MLP neurons of a small language model. Each row is named by its layer, matrix (gate and up: input weights) and neuron, and shows model dimensions 48-111. Each number is 200 + 30 x the weight over its row's rms, rounded and kept within 0 to 999. A neuron's up and down rows have the sign that makes its largest values positive.
After each neuron's rows, "fires after" lists the tokens most often just before its 100 highest values on Wikipedia text that the model never trained on.

L2.gate431,158,225,207,180,199,204,210,231,184,172,239,208,212,203,213,183,222,234,202,213,133,181,184,132,148,212,243,230,196,206,193,242,182,190,191,207,197,155,158,219,172,140,162,211,211,160,219,223,158,222,124,176,219,225,123,226,178,258,195,177,198,243,188,179
L2.up431,186,204,179,220,192,146,208,215,181,229,195,179,217,174,167,285,179,279,209,216,175,239,167,206,182,217,166,237,161,153,249,198,184,173,200,221,215,196,195,181,227,210,285,168,194,212,231,245,207,201,252,237,204,250,156,181,198,188,168,194,151,140,196,233
fires after: "R", "L", " L", "W", " W"

L9.gate371,246,252,261,256,182,236,195,240,102,224,190,213,125,200,233,207,160,148,231,232,207,192,189,221,207,163,226,179,208,121,172,208,191,198,198,201,201,222,185,144,216,175,258,250,229,221,217,167,183,182,211,227,214,202,189,132,140,252,184,214,229,167,186,184
L9.up371,214,222,234,213,260,258,167,225,199,209,178,175,181,193,212,149,216,178,202,193,146,242,228,201,217,164,152,202,223,220,185,197,132,233,224,201,254,169,177,232,215,260,246,241,172,174,189,219,237,143,174,151,143,213,200,177,251,164,243,208,169,217,190,191
fires after: "\n\n", "ti"

L6.gate344,231,195,199,215,186,168,221,253,226,144,179,190,138,222,258,215,196,165,175,184,264,161,206,183,158,185,178,227,190,219,196,176,156,203,206,205,155,196,210,183,234,188,175,146,193,191,215,248,173,289,246,210,200,201,200,208,253,193,234,188,200,199,219,215
L6.up344,216,207,235,191,151,177,198,199,213,201,203,213,198,125,234,171,208,156,229,277,207,178,175,176,189,186,193,244,218,162,214,223,192,240,173,236,192,208,213,187,237,224,182,173,220,192,191,223,182,213,207,128,177,147,157,173,208,198,192,166,209,168,216,238
fires after: "-", " Col"

L4.gate327,181,212,209,230,212,191,181,253,188,234,164,207,202,201,225,222,279,153,177,190,225,141,214,167,252,126,196,164,157,199,175,177,188,234,236,234,241,175,199,223,223,215,150,229,213,260,233,196,158,172,199,205,180,225,235,169,153,160,174,187,199,165,211,251
L4.up327,243,200,187,213,208,120,205,211,155,246,182,237,245,245,218,203,211,164,172,138,222,215,219,238,171,209,147,178,178,117,182,187,233,239,188,239,214,177,189,203,212,279,155,200,209,233,183,191,235,178,230,205,180,201,208,269,179,227,249,155,237,218,234,227
fires after: ",", " member", " members", "-", " g", "′"

L10.gate474,186,214,189,217,248,202,180,205,196,222,231,230,209,226,211,169,202,201,236,152,299,158,205,166,207,209,211,236,212,205,172,160,186,204,207,198,197,167,172,167,264,170,194,196,235,233,199,176,156,221,170,202,210,238,212,186,162,250,248,194,163,133,212,242
L10.up474,173,235,219,172,173,171,216,278,171,191,203,171,183,189,181,158,197,220,209,224,187,210,215,205,195,206,260,236,210,207,256,163,174,196,249,253,211,219,168,196,186,240,158,196,198,229,168,170,155,183,213,219,228,244,171,219,127,184,188,147,180,178,191,241
fires after: "\n", "|", "-"

L12.gate9,198,180,191,230,201,162,182,171,206,209,191,192,202,165,197,194,280,218,205,157,218,154,252,203,188,248,195,181,214,185,132,151,233,232,207,161,195,198,204,157,203,177,187,232,239,229,261,225,232,176,213,255,228,170,251,200,187,230,185,206,237,249,192,245
L12.up9,245,181,210,203,198,192,229,236,189,159,146,172,189,182,284,227,225,176,199,224,220,249,185,159,174,241,189,196,136,193,216,205,166,243,158,254,231,208,177,199,188,229,174,233,191,196,221,220,171,241,236,180,225,201,217,153,221,193,177,160,207,210,203,219
fires after: "|", " |", "-"

L6.gate504,226,178,197,198,190,219,194,199,194,244,267,204,186,174,200,156,203,210,249,172,179,209,260,183,172,188,245,153,190,141,221,239,208,215,214,140,259,168,153,140,162,213,182,183,246,252,210,197,196,212,212,210,142,191,154,182,216,237,209,183,217,186,199,207
L6.up504,258,200,225,147,197,145,193,237,234,189,157,215,160,234,221,264,184,207,203,211,227,214,172,195,182,191,197,168,235,252,233,249,175,170,221,239,175,193,157,235,191,232,200,162,190,224,236,203,222,221,215,183,148,167,216,155,198,196,213,146,237,225,207,193
fires after: "-"

L10.gate64,182,200,181,240,221,179,177,274,213,214,244,218,163,208,199,187,157,219,221,224,197,214,227,200,216,235,229,247,190,195,216,180,182,143,178,209,205,194,220,162,207,183,198,172,274,273,174,198,207,162,227,217,185,192,195,214,197,147,234,205,229,247,227,206
L10.up64,204,154,256,180,284,213,188,229,171,205,200,249,217,153,225,179,149,187,120,204,234,194,231,189,170,200,245,189,193,246,237,181,237,205,241,183,210,202,193,225,187,188,161,191,187,200,181,183,212,167,239,177,186,206,227,198,115,214,210,186,227,196,192,175
fires after: "-", " re", "|"

L2.gate35,181,236,148,258,198,165,181,234,209,207,223,247,182,205,262,198,190,187,216,201,215,180,182,190,244,198,221,196,159,212,154,245,167,236,155,217,221,149,189,236,220,204,208,215,237,169,209,172,198,202,179,234,237,212,249,138,198,257,236,237,206,187,215,205
L2.up35,204,220,193,177,180,174,153,208,231,251,214,225,193,201,170,225,166,204,175,236,184,191,204,152,201,168,216,227,215,180,188,130,182,190,204,244,220,187,210,190,221,257,207,212,157,190,180,248,228,208,141,180,186,206,150,241,246,202,225,257,209,196,254,210
fires after: "-", " power", " time"

L5.gate223,234,175,169,205,183,210,201,159,208,200,148,188,203,214,207,241,238,209,208,184,236,224,225,231,226,228,199,187,224,181,182,223,223,214,260,210,211,254,221,224,192,188,230,217,174,217,240,199,162,158,193,222,259,192,247,147,218,139,227,182,208,191,168,232
L5.up223,186,186,210,194,245,138,196,182,163,223,169,180,161,169,183,181,194,174,213,203,189,181,227,193,203,185,178,180,228,178,215,258,227,280,155,257,218,178,188,184,224,215,237,233,188,189,199,208,166,160,205,191,220,208,234,188,188,261,185,170,196,175,143,248
fires after: " |", " Gy"

L2.gate160,251,162,204,165,230,231,225,215,218,202,158,195,187,164,190,138,193,118,220,205,184,177,214,192,221,215,189,177,218,207,135,213,215,257,191,212,150,249,170,175,186,215,169,214,221,188,244,214,206,240,274,228,195,225,200,253,211,189,184,223,183,184,198,221
L2.up160,254,225,234,162,146,203,162,182,208,180,199,221,165,251,240,220,229,198,199,188,254,194,160,161,218,184,173,196,163,220,168,208,216,217,154,234,188,246,218,171,239,200,182,232,190,176,230,162,157,182,197,225,166,141,210,127,156,173,161,144,189,175,159,177
fires after: " |", " (", "ula"

L6.gate82,188,203,273,217,256,212,177,206,214,258,171,183,153,196,230,216,227,225,168,212,201,184,232,193,233,204,249,229,200,217,180,202,211,175,213,159,231,219,214,138,201,200,205,207,187,224,212,197,189,159,168,224,239,183,191,216,212,197,198,201,244,196,185,216
L6.up82,265,166,169,218,224,157,190,195,182,197,216,217,158,160,189,194,161,276,209,137,142,253,159,161,164,260,228,129,218,179,221,195,237,244,187,214,192,254,185,258,171,156,171,213,223,221,166,221,173,160,187,164,232,187,184,234,232,207,212,210,244,193,206,262
fires after: "-", "|", " pro"

L9.gate230,146,223,224,236,207,196,231,181,223,210,202,165,189,172,191,231,206,163,220,236,192,181,189,179,274,192,172,209,167,196,170,189,174,236,205,168,201,157,207,224,166,162,178,253,212,194,146,233,201,222,173,217,177,213,181,174,217,171,290,185,208,216,191,141
L9.up230,187,205,221,227,241,213,230,240,214,203,225,231,173,225,140,172,234,234,166,223,206,157,123,178,189,181,186,180,231,243,149,147,158,187,136,155,249,147,190,231,219,159,201,214,211,198,241,233,196,185,150,203,229,216,219,237,148,165,202,176,184,241,212,252
fires after: "°", "″", "%", " Total", "G", "\n"

L6.gate193,234,152,218,205,208,178,213,203,249,166,191,192,187,207,211,204,252,165,185,210,236,219,210,194,197,168,267,200,179,197,180,229,244,197,217,171,185,208,202,152,196,182,226,193,191,197,230,239,179,218,144,204,169,183,200,145,194,219,184,175,187,212,235,173
L6.up193,197,205,158,192,232,250,233,183,172,175,185,256,179,204,255,155,238,206,258,199,237,179,218,199,170,268,171,225,195,176,211,130,180,202,253,186,257,225,136,201,145,183,158,223,176,237,220,189,179,200,244,208,235,180,207,143,215,178,164,202,210,208,226,220
fires after: "-"

L2.gate111,199,181,170,205,191,212,166,196,198,199,163,191,206,145,207,129,194,220,232,176,198,219,171,184,191,212,183,232,185,182,189,190,206,207,183,249,160,168,176,231,206,270,183,190,263,182,168,199,182,225,191,230,196,191,188,172,178,189,214,212,186,145,210,186
L2.up111,206,177,191,187,165,196,145,140,199,211,175,147,209,192,195,207,223,146,219,208,217,227,194,221,199,264,196,200,179,201,190,217,167,221,150,166,245,222,202,186,130,184,187,225,212,210,199,222,188,207,224,229,207,198,160,214,227,236,148,261,198,186,209,237
fires after: " |", "-", "n", " Eastern"

L10.gate94,157,160,234,216,186,182,229,236,174,240,201,221,212,195,189,179,245,208,204,210,254,145,205,176,207,212,204,241,197,137,183,194,254,190,139,174,191,178,208,208,219,207,170,179,188,262,143,213,203,211,245,211,218,217,180,143,221,197,228,204,122,189,232,152
L10.up94,188,199,213,182,208,233,205,206,221,197,224,214,238,179,163,190,209,170,172,196,253,204,210,240,239,177,161,177,242,193,190,221,181,226,212,213,217,234,193,196,233,194,270,264,192,195,172,254,230,170,96,223,232,165,197,182,219,206,203,176,189,137,216,160
fires after: "\n\n", "=", "\n"

L4.gate110,260,242,168,232,173,214,199,203,210,236,183,179,231,188,158,167,199,204,250,120,158,215,260,173,186,183,206,200,150,184,149,226,189,200,199,181,257,167,178,224,178,195,182,203,175,187,185,211,204,224,242,199,206,221,181,198,170,179,243,251,195,188,186,177
L4.up110,190,205,182,193,211,196,204,193,218,250,239,197,221,178,229,229,165,219,211,221,170,185,221,231,174,187,241,236,219,181,166,235,194,182,187,147,228,224,188,160,172,217,244,174,204,178,209,261,121,209,155,199,190,177,197,232,258,238,174,210,194,181,219,171
fires after: "-", " Tr", " Se", " Bel"

L9.gate363,200,233,192,202,181,180,181,214,222,148,216,213,190,205,195,183,252,239,132,247,267,200,244,182,229,258,205,192,218,216,211,231,173,173,269,191,219,176,205,199,191,199,223,245,162,186,181,197,203,251,227,235,198,224,184,182,189,271,199,228,131,244,226,173
L9.up363,194,221,179,188,189,161,196,212,202,212,177,202,165,183,178,178,179,211,190,169,206,197,217,191,177,189,174,159,193,224,256,145,168,235,235,243,258,178,197,164,177,147,232,248,179,196,201,228,231,268,153,200,225,193,128,134,204,236,256,265,146,230,239,201
fires after: "=", " =", " did", " Apps", " does"

L9.gate310,161,180,217,191,120,236,159,245,202,232,226,223,216,195,186,186,242,176,234,229,205,243,165,203,245,171,188,242,182,171,196,204,169,215,184,196,193,153,194,187,205,207,249,174,211,182,209,245,218,212,184,252,149,209,126,120,184,167,233,239,192,204,164,238
L9.up310,255,156,224,218,235,225,161,238,151,264,228,243,154,164,193,204,186,179,98,247,213,243,220,126,198,156,239,214,199,182,217,246,150,189,172,161,201,191,207,220,157,217,167,197,248,231,197,192,171,199,146,192,200,175,176,214,246,227,220,214,233,203,264,193
fires after: "\n\n", "\n"

L2.gate367,187,203,194,227,219,201,203,228,187,152,169,203,177,174,167,230,204,234,147,227,215,190,203,185,237,233,198,163,141,211,212,206,189,198,188,160,157,221,209,164,230,225,230,238,198,236,205,212,190,247,211,188,192,248,246,180,144,173,159,212,243,230,179,206
L2.up367,218,216,182,167,204,230,214,232,223,198,200,196,238,182,210,173,221,211,247,139,186,265,216,169,181,246,207,166,167,166,182,199,174,197,218,213,199,262,193,141,139,178,211,218,201,263,235,211,195,146,262,192,198,187,180,190,205,196,151,190,217,232,215,184
fires after: "|", " October", " April", " the", " September", " June"

L6.gate358,164,198,247,147,183,214,174,226,143,190,175,129,217,194,180,233,236,169,289,214,190,189,200,189,180,158,200,177,196,190,168,183,203,233,197,174,246,250,214,248,193,177,198,204,229,277,169,165,216,184,184,177,206,253,196,230,198,192,196,217,238,212,192,205
L6.up358,192,191,222,193,226,172,190,169,205,197,181,168,221,182,227,223,207,153,167,225,155,208,233,208,191,167,181,173,182,188,180,196,193,226,230,129,206,163,198,244,224,231,199,252,154,217,199,232,206,186,157,165,247,230,219,255,221,226,175,235,216,224,205,153
fires after: "-", "|", "′", "born", ";", "."